config.toml
attn_scale = 0.125
init_std_o = 0.00562
lr = 0.0161
MLP neurons of a small language model. Each row is named by its layer, matrix (gate and up: input weights; down: output weights) and neuron, and shows model dimensions 48-111. Each number is 128 + 32 x the weight over its row's rms, rounded and kept within 0 to 255. A neuron's up and down rows have the sign that makes its largest values positive.
After each neuron's rows, "fires on" lists the tokens most often at its 100 highest values on Wikipedia text that the model never trained on.

L9.gate176 [172 126  60  87  68 115 120 159 142 125  94 102 132 130 114 155  98 139 124  96 116 100  85 102 105 146  79 198 162 229 206 178 165 110 155 143 133 132 135 159 123 125  76 168 129 143 148  88 154 146 163 111 139 110 168 108 124  90 154 144  84 148 159 169]
L9.up176 [121 148  99 112 126 124  87  85 117 118 112 118 135  80 131  83 150 129 171 127  84 148 221  93 141 114 136 184 165 129 108 183 167 120 143 159 113  85 139 125 161 144  86 126 117  47  91  64  84 154 173 171 164 168 173  80 145 153 129 120 119 118  72 123]
L9.down176 [114 136 120 116  78 113 159 156 165  76  97 104 134 178  80 171  90 154 108 125 155 119  49 133 132 165  99 148 121 200 145 116 167  52  96  93  93 121  86 142 100 171  96 103 147 117 108 164 146 145 107 138 135 131 127 107 153  51 139 139  82  93 181 146]
fires on: "p", "en", "w", "s"

L3.gate327 [106  60 118 130 102 160 110 169 110 100 157 119 147 128 106 141 115 100 157 183  96 130 139 126 146 144 144 139  92 199 165 155 117 179 157 158 103 144 130 120 155  91 122 104 137 146 188 173 133 114  89 147 178 135 114  97 190 147 116 119  98  69 151 114]
L3.up327 [114 137 175 100  88 148  93 178 104 101 142 142 131 132  99 151 129 118 192 194 161  86  48 158 155 128 149 112 142 128 163 126 129 176 156 160 149 159  78 161 139 169 134 112 139 137 152  50 126 154 101 121 139  97 117 119  94 160 107  93 138  89 170  88]
L3.down327 [126 205 127  86 106 124 138 110 109 162 151 142 163 137 140  90  95 137 131 135 169 145 137 131 149 139 181 133  91 115 109  74 166 129 130 106 165  99 156 123 138 132 192 116 125 158 147  93 113 173 148  97 119 137 131 177 138 100 124 127 161 158  97 132]
fires on: "en", "d", "th", "t"

L11.gate321 [104 133 141 183 110 137 146 124 131 148 144 143 101 144 104  97 138 178 125 113  91 150 175 167 186 142 123 125 129 161 135 131 140 147 177 162 125 141 122 161 133 142 112 171 130 141 160 151 137 124 131 124 132 128 102 105  73  87  98 151  98  89 159  78]
L11.up321 [105 132 129 149  93 122 110 111 118 152 112 119 162 127 174 110  98 158 152 107 166 101 184 119 193 169 135 157 151 160 120  99 181 112 119 152 119 116 125 102 183 121 158 138 110 141 148  72  97 151  75 169 152 141 123  98 119 170 132  85  93 113  88  89]
L11.down321 [ 94 135 144  53 149 121 179 133 131 125 193 162 175 175  95 180 168 180 154 101 117 125   0 102 173 124 115  50  86 134 132 142 145 103 143 172 118 164 151  95 140 130 156 186 112 155  88 102 131  96  97  99 147  76 127 157 114 114 143 170 126 114 132 122]
fires on: "e", "y", " of", "av", "th"

L5.gate339 [131 133 110 101  91 127 128 138 180 109 139 121 150 135  77  86 160 143 136 137 162 162 129 127 160 139 142  70 172 106 179 169 167  86 157  86 109 140 135  65 189 126 126 152 117 154 111  87  61 115 165 137 114  81 113 109 165  69 139 142 140 120 101  82]
L5.up339 [ 34 127 160 144 167 216 174  70 124  63 131 105 147 124  64  93 133 152 168 145 135 188 143 123  92 136 111  78 165 159  98 127 140 152 141 136 105 118 131 137 174  89  62 106 141 112 151  80 115  97 135 171 157  88 137 175 109  79  36 152 149 110 140  84]
L5.down339 [136 128 165 143 101 124 148 155 161 116 168 118 189 119 123 154  83  46 131  60 134 107 151  98 134  78 116 143 131 148 130 104 117 144 144 120 174 107 162 162 142 104 185 151 119 157 170 103 139 111 132  85 161 147 107 124 168  94  95 108 147 122 182 161]
fires on: "p", "t", "ing", "er", "le"

L9.gate39 [113 129  52  85 147 125 105 104 146 127 116 108  94 142 152 142 164 201  92  99 156 130 127 133 144 142 162 114 124  91 110  70 105 108 136 128 186 144 121 140 101 113 150 163 138 143 150 115  90 123 126 104 169 132 102  68 180 103 149 109 135 117 126  94]
L9.up39 [ 96 186 137 119 186 104 141 156 145  85 151  98 110 130 149 162 145 133 113 101 144 113  94 118  85 108 148 135 173 152 100 152 115 171 132 160 113  56 121  67 121 158  99  59  73 156 134 119 103 204 133 137 118 165 167 103  99 177 135 118 182 180 127 157]
L9.down39 [106 122 135 117 123  72 120 113 230 103  87 142  84 132 145 109 131  62 132 136 161 144  86 131  95  81 107 174 130 149  66  90 120 136 122 124 113 100 154 126 179  92 136  98 115  98 127 133 159 119 149 172 135 155 151 164 113 139  94 126 125 144 167 102]
fires on: "k", "ag", "n", "d", "ov", "g"

L5.gate393 [ 89 162 162 100 114 117  87  58 130 141 140 152 123 128 165 148 127 170 159 103 159 147 102 182 181 185 122 147 127 133 135 147  92 144 141 102 177 161 133 180 160 169 114 130 106 205 123  97 136 110 157 160 167 112 162 132  88 121  95 119 144 141 132 103]
L5.up393 [168  89 115 191  84 154 121  98 151 170 134 108  86 125 127 122 100 146 108 155 112 128 142 136 141 153 109 106  86 101  94 161 161 159 107 120 181 172 138 105  86 151 155 151 109 110 111  85  67 161 161  76 170 159 139  90 142 104 157 143 178 113 169 139]
L5.down393 [ 73 146 146  60 139 127 140 139 135 155 111  85  91 136 119 125  92 126 171 110  78 106  78 116 144 140  76  88 107 131 170 148 119 162 162  62 158  89  92 153  69 147 130 160 140 135 155 163  94 125  83 140  76  73 187 165 153 107 172 101 152 110 152 171]
fires on: "am", "ot", "t", "ag", "g", "a"

L4.gate254 [141 154 125 106 126 107 130 125 121 107 153 153 148 141 100  84 149 139 137  51 164 137 151 129 127 120 125 116 107 138 164 145 140  86  81 156 128  91 181 118 121 104 183  80 119 114 184 169 141 151  98 104 160 118 129 156 179  88 117 125 136 118 121  93]
L4.up254 [110 145 159  79 143 144 143 157 108 155 136 150  98  47 209 117 118 150  95 111  85 145 129 133 109 174  84  84 140 170 130 100 167 192 137  95 139 124 143  84 118 106 105 126 143 179 125 132 157 109 118 155 118  88 161 115 146 121 124  72 110 123 175 110]
L4.down254 [108 106 117 107 164 101  65  86 110  48  91 129 153 193 164 155 141 105 109 120 198 165 119 118 189  86 201 126 140 153 100 125 138 143  80 124  97 110 162 177 114 115 151 147 130 169  97 140 107 112 115 160  81 112 131 102 144 138 106  93 165 101 111 137]
fires on: "a", "o", "end", "ar", "ay"

L8.gate234 [131 121 142 125 129 129 135 114  78 100 173 170 193 100 156 114 139 141  75 199 128 103 115 159 108 185 121  94 156 109 135 106 137 153 168  90 101  96 138 132 125 117 185 128  66 140  96 151 131 173 193 140 122 128 112 138 203 108 140 105 173 163 109 158]
L8.up234 [129 137 126 110 158  78 100 129 162 147 145 109  92 135 113 126  96 184  83 128 133 102 176 112 161 156 103 134 133  93 127 181 154  80 185 151  89 103  94 223 115 160 173 226 173  88  96 197 108  89 144 172 102 184 123 174 149 169 176  96  90 174 164 124]
L8.down234 [ 90 114 128 155 150 137 138 165  77 106 128 113  93  50  82  75 132  62 151 165 141 122  68 112 105 134 155 108 147 137 104 119 124 137 119 157  71 133 100 202 137 126 111 157 161 113 112 122 114 107 123  75  89 117  80 152 144 151 119  71  53 130 142 116]
fires on: "h", "at", "le", "en", ".", "og"

L11.gate473 [ 89 102 177 143  89  84 130 197 171  86 141  78 169  87 136 151 110 177 154 140 116 158 136  72 210 150  94  99 135  68 163  88 108 140 129 188 118 184  97 160 205 129 153 116 163 127 123 157 128  89 146 130 118 104  97  38  97 164 139 138 125 120 164  79]
L11.up473 [127  61 121 153 194 104 123  86 138 140 147 109 157 163 143 143  91 160 159 147 100 114 154  64 163 138 135 154 156 167 162 158 157  67 141  84 122 151 123  66 150  77 130 116  86 103 146 124 125 175 115 161 141 128 156 154 129 209 150 141 178 130 126 148]
L11.down473 [ 87  40 137  73 145 130  95 160 104 165  97  90 154 115  83  86  76 170 132 119 123  82 131 130 140 170 134 131  93 144 156 147 165 146 130 138 192  56 120 164 111  60 117 193 113 135 167 139 150 109 156 126 175 119 105 108 115 117 136 137 127 114 118 123]
fires on: "y", "%", "o", "em", "e"

L7.gate623 [138 182  96 156 114 158  96 107 135 145 100 107 138 176 122 121 131 119 144 133 122  97 109 136 130 134 161  88 100  86  89 159 140 181 123 117 163 101 145 103 120 150 143 170 124 158 152 140 119 128 152 116 117 120 127 128 183 171 111  80 148 123  95  97]
L7.up623 [118 151 148 158 170 145 124 134 195 129 120 110 114  97 123 151 136 149 211 136 126 158 139 108  89 114 129 152 133 153  93  88 106 150  87 162 166  59 107 137 150 142 137  84 145 153  98  65  71 136 171 153 178 106 164 170 189 150 158 169 119 133 130 184]
L7.down623 [125 145  95 122 130 122  93 112 138 110 118 175 143 192 167 176 113 109  87 167  91 106  98 109 172  99 156 160 150 108 151 117 103 162 120 160 120  88 102 100 146  43 145 122 210 165 121  82 109  99  72  91 118 130 157 155 111 151 152 105 103 116 116 135]
fires on: "g", "en", "ed", " to", "k"

L3.gate164 [140 144 138 146 174 151 163 151 156  99 129 115 127  80 133 170  87 127 106 122 153  83 144 181 156 133 106 175 171 130 151  83 170 126 118 127 111 149 181 150  96 121 104  79 149 108 132 120  67 101  58 106 112  95 142 105 109 141 103 126  78 107 124 141]
L3.up164 [112 143 125 117 168  53 120  97 138 189  94  99 145  67 149 151  75 148 124 167 138 118 127 140 136  98 125 121 131  87 108 123 118 140  92 128 117 146 232 161  53 174  80 128 174 123 180 128 137 176  86 107 156 155 144 126 170 112 142 132 108 191 110 133]
L3.down164 [ 61 159 162 132 120 159 120 136 205  89 148 102 116 190 120 137  64 110 195 208 133  96  97 102 100 144 103 101 162 107 134 131 127 138 116 162 131 142 135 171 118 134  98  99 151  73 142 141 121 119 192 159 152 133 139 103 134 122 114  94 117  85 125 139]
fires on: "o", "and", "a", "ast", "w"

L11.gate468 [122 126 143 150  92  96 103 131 141 151 162 155  67 184 158 144  79  98 103 106 108 214 105  72 134 130 190 133 172  91 127 165 152 108 182 142  88 135 114 126 150  78 152  97 174 137 162  59 151  87 165  64  96 133 159  81 155 135 146  96 163 164 142 101]
L11.up468 [ 75 178  55 108  91 185 119 108 122  92 153  98  98 140 103 110 174 135 125  97 127 170 167 174  80 120  87 106 125  87 141 120 131 104 114 175  90 132 166 102 117  86  87 121 156 114 102 117 116 138 101  69  82 115 106 108 177  83 100 118 101 137 119 143]
L11.down468 [ 87  72 127 167 117 106 122 120 114  87 108 169 185 150 178  86 120 136 108 148 160 190  75  96 132 101  67 106 183 126  66 150  87  99 103 125 119 165 153 156 107  91 114 143  89  95 141 149 119 148 107  91 126 100 133  75 121 172 127 152  74 154  77 115]
fires on: "am", "em", "a", "an"

L3.gate291 [133 155  83 125 117 111 125  82 145  52 126 150 124  93 123 146 124 117 129 119 118 125 150 201 103 109 101  49 136  82 171 175 153 176 166 104 137 115 126 144 140  89 174 152 111 157 141 145 156 132 115  99 158 132 135 114 121 193 190 111  88  96 120 117]
L3.up291 [124 171  55  70 111 159 106 104  85 142 165 137 118 187 153 108 170 138  95  98  86 134 159 139 106 124 119 152 105 119  57 115 117 104 164 129 114 176 141  77 107 114 150 118 135 156 114 186 144 144  97 107  99 211 120 146  95 105 106 101 117 140  96 133]
L3.down291 [169 119 152  99 137 101 100 140 146 120  95 166 166 108 150 166 121  62 106 161  99 140 144 130  88 100  70 120 122 142 130  90  63  43 118  58 129 163 138 161 102  90 116 172 135  67 145 202 136 153  82  50 159  75 127 192 152 154 137 171 121 133 106 130]
fires on: "s", "le", "an", "ic", "a"

L9.gate169 [142  49  93 120 134  81 145 124 180  90 157 163 137 106 138 199  86 196  94 172 148 123 120  77 128 127 104 125 125 113 123 175 130 161 142 161 101  96 135 120 154 102 167 115 164 140 158 152 131 137 138 123 101 111 135  80 163 109 169  83  84 129 175 168]
L9.up169 [ 94 127 148 122 137 136 134 148 164 119 123 141 160  83  92 155  92 130 153 145  66 140 127 177 140  72 154 154 142 122 159  96 161 103 145 123 210  65 131 112 150 148 197  84 135 132 112  72 105 144 141  97 111 159 181 147 140 146 144 113 135  93 191 102]
L9.down169 [ 76 192  60 121 115 121 183 131 156 133 130 139 105 119 183 125 127 131 152 114 101 146 132 170 172 135 132  89 108  76 123 147 153 116 144 101 156 157 146 150  79 184 138 124 135 124 167 123 167 134 153 136 121 148 114 186 157 152 135  53 113 111 113 100]
fires on: "a", "h", "i", "at", "d", "en"

L7.gate78 [154 114 150  93 135 111 108 101 112 141 122 171 182  95  48 146 126  83 115  80 112  95 117  94 111  83 131 187  90 127 135 119 107 178 118 152 121 141 144 136 123 145  94 127 132 151 135  60 132  95 141 158  89 168 108 107 143 146 115 113 121  76 112 144]
L7.up78 [145 149 121  88 125 113 185 108 106 186 108 149 182  97  89  23  93 153  97 174 114 134 145 152  95 114 192 222 121 117  98  61 125 113  87 117 158 157 199 126 113 164 155 202 115 140 131  92 131 124 171 117 110 105 103 144  98 159 147 116 107 101 154  80]
L7.down78 [119 119 153 124 131  63 130  69  82 120 105  96 127  94 116 116  95 120  96 154 116 104 128 131 110 151 130  89 208 110 166 132 149 172 112 142 172  98 138 141 120 152 124 168 120 147 107 142 132 123  62 117  85 142 168 125  87 153 136 148 157 115 161 116]
fires on: " S", " M", " R", " B", " G", " D"

L3.gate249 [130 117 167  94  70 148 135 156 109  89 121 117 127 119 151  92 184 156 108  51 199 144 110 164 162 120 119 110 193 153  91 118 151 124 138 158  89 105 126 121 101  69 169 121 161  80 185 173 143  91 122 103 123 117 122 155  85 136 125 126  91 179 203 145]
L3.up249 [145 134  42 164 105 137 125 180 132 126  88 139 156 120  87 106  73 135 130 145 126 140 128  87 135 130 151  72 134  86 121 119  88  72  91 167 151 129 177 133 133 121 149 133 168 117 115 119 102  94 162  40 152 159 144 171 114 154 169 191 112 125 136 100]
L3.down249 [102 100 125 111 113 148 160 124 106 116 126 102 137 163 141 168 122 129 120 120  85  96 141 112  91 124 154 160 121 126 109 200 175 187  98 164 154  98 134 130 163  96 102 130  99 142 144 133 153 102 127 184 105  80 110 118 119  67 113  99 154 116 145 105]
fires on: "he", "ol", "l", "i", "is", "av"

L3.gate603 [ 61 153  75 132 104 134 110 159 135 132 182 104 140 163 109 138 223 110 134 149 147 130 156 134  60 154 140 148 117 124 107 133 108 132 117 122 147 118 106 103 146 124  86 120 182 150 169 203 129 110 117 124  90 161 117 122  87 191 159 146 193 119 154 132]
L3.up603 [104 118 114  67 150 159 141 171  65 135 163 170 110 148 155 163 148 107 137 151 156 134 118 142 114 108 180 148 162  90 156 146  86 110 146 145  99 156  74 117 121 104 107  90 161 159 162 149 160 126  96 126 208  90 115 134 135  96 103 167 127  87  55  78]
L3.down603 [128 101 183 157 127  92  81 120 119 119 123 153 133  80 107 151 100 186 146 112 158 178 140 150  94 111 121 132 122 116  65  90 114 126 152 128  94 119  72 114 154 176 134 133  95 128 137 139 138 148 159 108 108  97 147  91 117 131 113 130 101 185 157  90]
fires on: "ir", "ar", "i", "er", "ow"

L9.gate180 [114 105 141 125 150 131 109 128  68 127 142 138 171  79  93 101 209 104 155 109 136 139 109  93 119 190 123 180 178 175 160 124 142 126 146 150 159 118 116 145 108  90 107 169 176 152 118 104 178 182 127 166 136  84 151  69 173 169 171 113  92 130 188 101]
L9.up180 [125 127 114 179 139  93 109 162 101 147 130 107 174 121 136  96 121 107 146 142 165 122 156 133 108 138  41  96 115 134 161 182 108 140 116 168 156  98 162  98 136 135 115 151 103  11 115  73 170 150 205 150 212 120 105 116 124 146 102 139 122 120 172 135]
L9.down180 [115 112 142 161 111 162 142 158 125 131 132 143 154 130 130 100 155 116 182 155 181 120 102 166 152 146 145 122 146 180 163 138 147 130 153 149 121 107  23 159 166 121 113 115 169 187 154  96 125  84 140 213  92 120 127 135 188  92 166 161 109 121  92 168]
fires on: "ong", "p", "id", "w", "ess", "ed"

L7.gate27 [ 87 110 148 107  52 183 123 110 164 135  96 144 133  67  93 132 135 145  92  99 157 120 143  92 200 117 115 208 163 180 111 160 146  87 122 155  75 109 149 105 127 138 164 176 149 143  68  75 109 161 106 111 131  67 128 116 191  81  96 144 137 147 170 135]
L7.up27 [125  55 119  79 142 180 110 145 197  81 131 110  95  91 131 114 162 142 157 140 100 142 145 159 136 117 117 117 109 120 101 137 145  98 146 128 190 138 119 133 152  73 205  90 143 183 139 100 161 133 127 160 124  98  95 155  68  77 118 100 108 130 149  85]
L7.down27 [ 92  91 148 158 141 128 131 117 150 127  85 123 201  71 133 134 186 138 172 130 129 110 150 103 146 102 103 160 117  97  99 164 129 110 132 147 126 175 128 154 131 136 164  69 123 154 150  78  82 149 158 115 119 130 110 134 123 110 125 129 150 147 181 135]
fires on: "d", "t", "e", "ing", "ate"

L7.gate2 [110 137 146 120 185 133 152 155 129 131 160 136 137 112 138  46  83 147 168 134 125 147 174 130  83  69 139 109 143 102 134  83 100 157 178 146 159 160  96 130  99 163 164 180 130 139 140 108 116 111 189 138 131 160  37 155 168 106 121  49 116 150 170 132]
L7.up2 [108  80 141 151 144 119 137 140 120 156  87 180 134 125 146 132 131  95  77  95 160 120 163 156 103 165 179 102 130 100 134 145 105 153 129 143 136 188  59 203 118 153 128 164 114 129 160  95 134 111 159 146 126 148  96  76  91 146 141 100 171  96 111 165]
L7.down2 [ 73 122  92 147 126 102 164 135 121 170 156 114 141 125 143 113 121 169 154  81 144  89 207 120 139 141 169 114 145  89 115 120 104  96 135 131 162 144  96 150 126 146 119 129 130  97 157 131 153 114 147 178 152  95  99  77  87 164 103 172 187 157 146  69]
fires on: "a", "oc", "y", "at", "ay", "and"

L5.gate317 [ 58 216 116 167  90  52 157 116 137 136 154 140  89 142 169 104 166 103  62 165 115 187 136 149 109 133 155 138 164 139  94 186 109 196 104 134 101 114  84 101 183  99 143 163  57 154 158 162 100 174 144 105 181 117 154 130 109 157  70  67  93 132 149  85]
L5.up317 [ 84 128  94  99 107  41 140 110 126  92 130 149  87 157 179 131 125 137 106 128 171 198 164 150 135 101 119  93  88 135 136  92 108 192 140 139 137 197 103 150 160  62 109 188   0 122 100 138 148  99 151 118 114 110 132 137 110 113  98 155 136 119 150  69]
L5.down317 [115 141  73 139 124 158 186 138 131 154  87 135 113 116 136 129 196 118 165 123 188  95 161 138  98  93 137 209 133 124 139 102 157 106  90  83  63  39 146 128 169 174 146 135  97 203 177  93 145 159  97 136 163 112  96 143 154 174 135  87 119 162  82 118]
fires on: "a", "ra", " 1", "is", "os"

L3.gate157 [139 117 111 126  93  94  98 110 141 145 156 143 111 204 190 130 119 150 121 106 142 149 150 141 107 176 136 186 152 124 132 129 132 118  94 170 182 149 155 153 168 150 171 133 138 170 140 132 111 135  89 137 140 137 118  39  81 153 134 112 129 126 143 146]
L3.up157 [168 129  84 160  88 109 117 160 116 166 163 125 138 148 140 107  65 187 126 153  96 170 160 178 136 133 154 166 198 103 120  87 143  94  91  95 109 137 103  82 113 185 181  96 121 129 156 126  54  93 113 146 180 157 101 108 115 137 202 118  80  73 132 158]
L3.down157 [ 82 168  91 116 104  90 145 150 130 130 134 159 112 122 108 160 166 115 171 148  84  99 136 115 137 107 104 146 129 120  83 130 171 174 137 133 143 107 127 115  89 139 112 115 117 129 144 148 169 163 113 125 144  97 154 153 153 124 138 107  73 117 175  99]
fires on: "v", "ag", "g", "b", "as", "k"

L7.gate434 [107 152 114 139 140  98 101 171  85 174  89  87 135 162 127  94 154 126 109 181 118 106  84 130  90 164 155 118 134 132 144 111 147 178 146 145  97 137  68 141 122 127 185 157  61 120 161 137 119 133 141 136 110  97 128 122  95  53  80 164 111 114 106  96]
L7.up434 [ 64  86 139 113 150 180 154  85 119 181 141 167 142 138 162 119 166 110 153 105 126 120 102 105 179 105  78 153 159 140 170 195 172 135 150 164 149 142  82  91  90 122 135 119  92 114 142  85  75 134 117 175  90 156 135  81 149 127 127  73  67 141 159 118]
L7.down434 [122 122 150 130 107  86 100 108 106 129  79 106 147 106 175  96 107 135 144 141 102 130 102  89  96 130 148  94 183 111 143 150 148 118 104 144  97 113 102 120 104 108 161 181  93  44 106 171 155  89 138 121 142 150 128 148  92 122  83 104 150 112 153 139]
fires on: "y", "er", "\"", "ction", " of", "so"

L9.gate166 [115  72 164 108 153 116  93 185 118 159 178 172 133 196 130 155 188 116 165 159 104 120 106  95 192 125  85 176 149 117 188 129 110 101 119 110  91  91 202  88 171 115 151 122 140 107 125 109 151 128 126 112  94 144  58 163 159 170 108 120 122 114 130  87]
L9.up166 [193 142 155 111 130 184 120 182 177 100 109 145 138 179 144 141 152 129 153 103 113  62 144 102  89  88 142 103 143 146 176 141 112 122 185  72 143  72  49 132 115 136 121 103 109 207 118 162 152 102 123  87 131 171 100  95 150 150 210 186 110 151  84 179]
L9.down166 [ 52 147  99 123 125 116 100 153  79 145 199 167 159 147 141 142 147 176  93 118 124  93 116 171 207 171 125 125 135 120  90 114  64  96 101  83 150  96 145 128  81  99  63 134  84 114 117 112 145  87 104 121 136 111 130 142  99  85 145 161 113 165 120 102]
fires on: "le", "c", "t", "i", "ec"

L4.gate487 [126 182 114 112 151 141  94 139 154 107 108 102 129  98 142 184  94 142  90 161 130 124 153 190 126 166 165 133 100 181 183 121 185 170 120 198 161  95 119  65 151 152 129 128 165  86 196  76 122 134 127 157 125 159 126  63  95 112 139 151 125 153 133 208]
L4.up487 [147 169 123 119 147  81 170 151 114  73  81 156 137  96 126 139 144  63 126 185 104 148  74  84 116 155 122 108  94 155 153 121 119 105 148 192 100 154 171 151  85 120  97 120 165 162 155 201 134 118 147 107 157 117 180 104 196 142 134 137 131 189 147 107]
L4.down487 [112  76 131 176  84  48 149 103 165 127 127 173 147 173 139 125  78 151 122  58 111  88 173  78  56 172 150 123 100  88  98 148  88  94  92 107  81 137 156 172 101  94 101 109 166 150 131 240 180 141  76 116 140 187 125  45 198 146 200 182 119 156 191 146]
fires on: "A", "and", "if"

L7.gate387 [159  96 134 120 112  67 100  65 144 115 123 116 145 116  56 149 203  91 111 153 121  88  81 125 127 132 151 193 102 133 112 146  93 166 121 124 126 138 196  73 127 117 149 133 147 123  87 106 112 151 127 137 111 150 181 139  98 187 162 141 107 220 167 119]
L7.up387 [ 63  89  99 170 194 179 139 109 102  94  91 106 165 138 124  90 123 122 129 153 150 158 150 115 110 149 207 132 222  96 125 112 174 103 106 193 114 106 160 121 129 197 174 180 104 116 113 116 152 104 163 133 114 164 152 118 157 130 168 109  83 142 129 154]
L7.down387 [133 105 197 124 112  98 123  89 145 113  89 120 152 143  92 172 169  61  79  90  22  98 131 123 119 113 150  49 115 112 167 134 136 155 131 127 126 131 139 117 113 131 140 100 148 130 119 136 137 172 105 164 141 129 155 146 142 145 127 117 114 170 106  89]
fires on: " M", " S", " B", " T", " P", " J"

L8.gate307 [105 182 136 149 118 175 143 140 137 162 162  80  87 123  96 177  86 117 126 119 153  47 124 154 127 169 194 172  77 158 170 113 139 137  78 119 170 127 150  97  95 171 166 139  95  67 160 123 165 142 109 101 155  96 162 136 170  92 152 138 130  95 124 161]
L8.up307 [102 140 181 210 138  91 193 162 182  76 125 184 137 169  87 119  97 156 100 141 121 136 111 151 145 108 103 119 162 125 118 162  91 133 125 144 168 174 165 140  82 172 135 166 176  96 130 138  78 146 141 145 139 149 158 115 124 113  90 128 169 123  95 101]
L8.down307 [124 108 107 156 124  70  56 177 130 191 132  68  75  81 118 142 109 159 137 109  99 110  90 173 158 138 190 153 101 167 105 162 171 128 133 172 173  79 160 160 117 152 146 103 191 136  95 193 155 150 170 155 113  95 104  93 159 105 161  88 114 132 157 174]
fires on: "if", "t", "g", "it", "et", " of"

L8.gate253 [132 145  62 139 139  92 128 157 115 120 126 120 124  51 122 171 133 111  89 102 161 185  77 125 141 184 123 162 142 108 161 133 157  86 138  91  35 101 155 161 121 102 170 126 185 140  81  80 109 110 144 146 142 155 188  79 119 141 141 201 135 116 172 161]
L8.up253 [142 113  38 115  89 107 201 167 122 135 117 138 127 147 102  88 174  94 166 119 174 134  74 138 169 137 122  79 138 128 176 171 188 125  65  87  84 156 148 113 150 139  85 118 156 155 121 137 118 127 135 139  94  86 122 122  94 189 174 148  92  73 115 114]
L8.down253 [122  78 167  72  23 105 151 140 123 154 136 107 176 174 109 147 167 146  76 161 132  99  96 130 137  75 126 143 107 143  90 118 145 111  93 156  79 122 116 135  94 148  96 137 116 140 139 144 134  96 169  95 148 100 149 110 116 143 106 107  46 136 140 145]
fires on: "im", "h", "t", "os", "er", "th"

L7.gate290 [170 176 162  65  59 136 118 182 130  63  79  80 140 109 124  83 111  71 139 197 140 150 103  89 117  98 162 139 101 130  98 113 137  93  92 144  55  57  89 123 102 103 124 116 142 188  97 128 123 111 161  88 131 184 123  95 140 160 142 195 120 144 121 106]
L7.up290 [180 102 115 136 120 182  98 110 154 139  91 167 166 102 176  77 117 179 143 186  80 133 139 112 154  82 175 108 103 111 127 120 111 160  93 128 156 109  84 125 145 112 106 167 182 185  31 156 119 148  99  93 105  80 135 116 132 119 136 193  67  68 121 111]
L7.down290 [137 179  83 118 154 142 114 142 117 158 159 154 213 129 127  80 175 192 112 106 163 177 113 153 135  94 161 132 100 173 138 154 133  78  74 119 188  60 133 192 140 111 118 139 112 153 126 101 179 138 131 128  89 110 131 152 144 114 151 119 113 160 182 200]
fires on: "ut", "p", "ent", "en", "t", "ec"

L4.gate99 [ 79 114 103  99 155 164 140 138  85 157 153  83 155 108 171 152 167  78  65 141 126 131 119 151  96 104 119  95 147  78  77 125 173 135 152 135 104 111 129 166 122 128 172 167 176 139 171 133  92 121 187 135 149 100  99 100  75 122 161 125 176 127 106 119]
L4.up99 [140 105  92 117  81 104 183 198 110 150 141  28 169 126  98 170 166  99 102 113 138  87  94 133 119 121 115  95 137  84 116 124 190 130 136 134 102  90 112 125 106 111 124 144 155 197 132 129 190 136  97 126 127  90 106 121 111 126  73 185 167 101 141 105]
L4.down99 [129 123 110 188 104 130 145 146 120 130 119  98 117 102 169 130 140 115 132  93 161  63 126 126 176 122 111 139 132  95  90  91  99  98 160 118 114  89 139  89 159 186 134 126 195 187 133 168  81  63 167  87 142 131 145 132 102 127 111 146 136 193 106 194]
fires on: "ad", "i", "k", "h", "im"

L5.gate7 [139 149 119 173 168 116 124 120  89 134 173 132 160 147  51  97 169  80 106  99 128 140  69 133 122 136 167 159 130 163  94 157 128 131 117 126 142  80 121  88 171 179 152 150 142  94 128  86 101  86 145 116  71 166  73 110 127 145 130 145 108 101 154  61]
L5.up7 [107 187 184 206 141  52  97 120  60 127 156 158  90 102  35 137 125  76 124 129  63 113  93 124 119 124 141 131 133 139 153 126 116 141 171 109  99  99 182 117 105 142 112 137 101 103 156  77 130  95 154 136 111 144  94 142 138 101 178 150 128  87  85 136]
L5.down7 [141  89 186 115 147  75 190  86  90  99  91  93 185 150 126 125 193 116 162 158  81 109 106 155  93 176 136  86 159  50 139 122 153 122 125 144 142 148 168 138 136 104 167 130 132 151 125 132 115 157  83 101 100 175 114  80  73 157 160 144 113 106 170 129]
fires on: " M", " W", " K", " D", " F"

L8.gate559 [ 94 148 169 116  94  77 171 139 111  50 131  83 137 124 138 108 108 107 120 130 157 125 155 101  74 167 115 115 134 145 135 129 104 155 120 130 145 127  98 179 110 181 205 135  75 156  77 131 133 104 209 114 132 155  86 158 110  92 139 169 158 140 143 147]
L8.up559 [143 134 104 116 135 111 110  78 186 107 136 160 141 137 125 125 116 182 123 165  94 156 161 143 105 103 121 125  67 124 113 144 115 157 138 139 172 131  85 127  85  65 121 137 159 120 136 107 152 105 177 161 116 106 189 170  98 129 150 177  66 161 127  93]
L8.down559 [115  65 125 107 149 115 147  81 126 119 126 123 130 134 127  76  91 137 119 139 123 103 132 105  99 141 146 183 115 174 150 133 100 182 145 114 175 162  94 163 115 132  76 115 104 105 126 114 134 128  72  93 149 145  74 150 119 129  89 150  94 165  87 142]
fires on: "p", "t", "le", "at", "qu"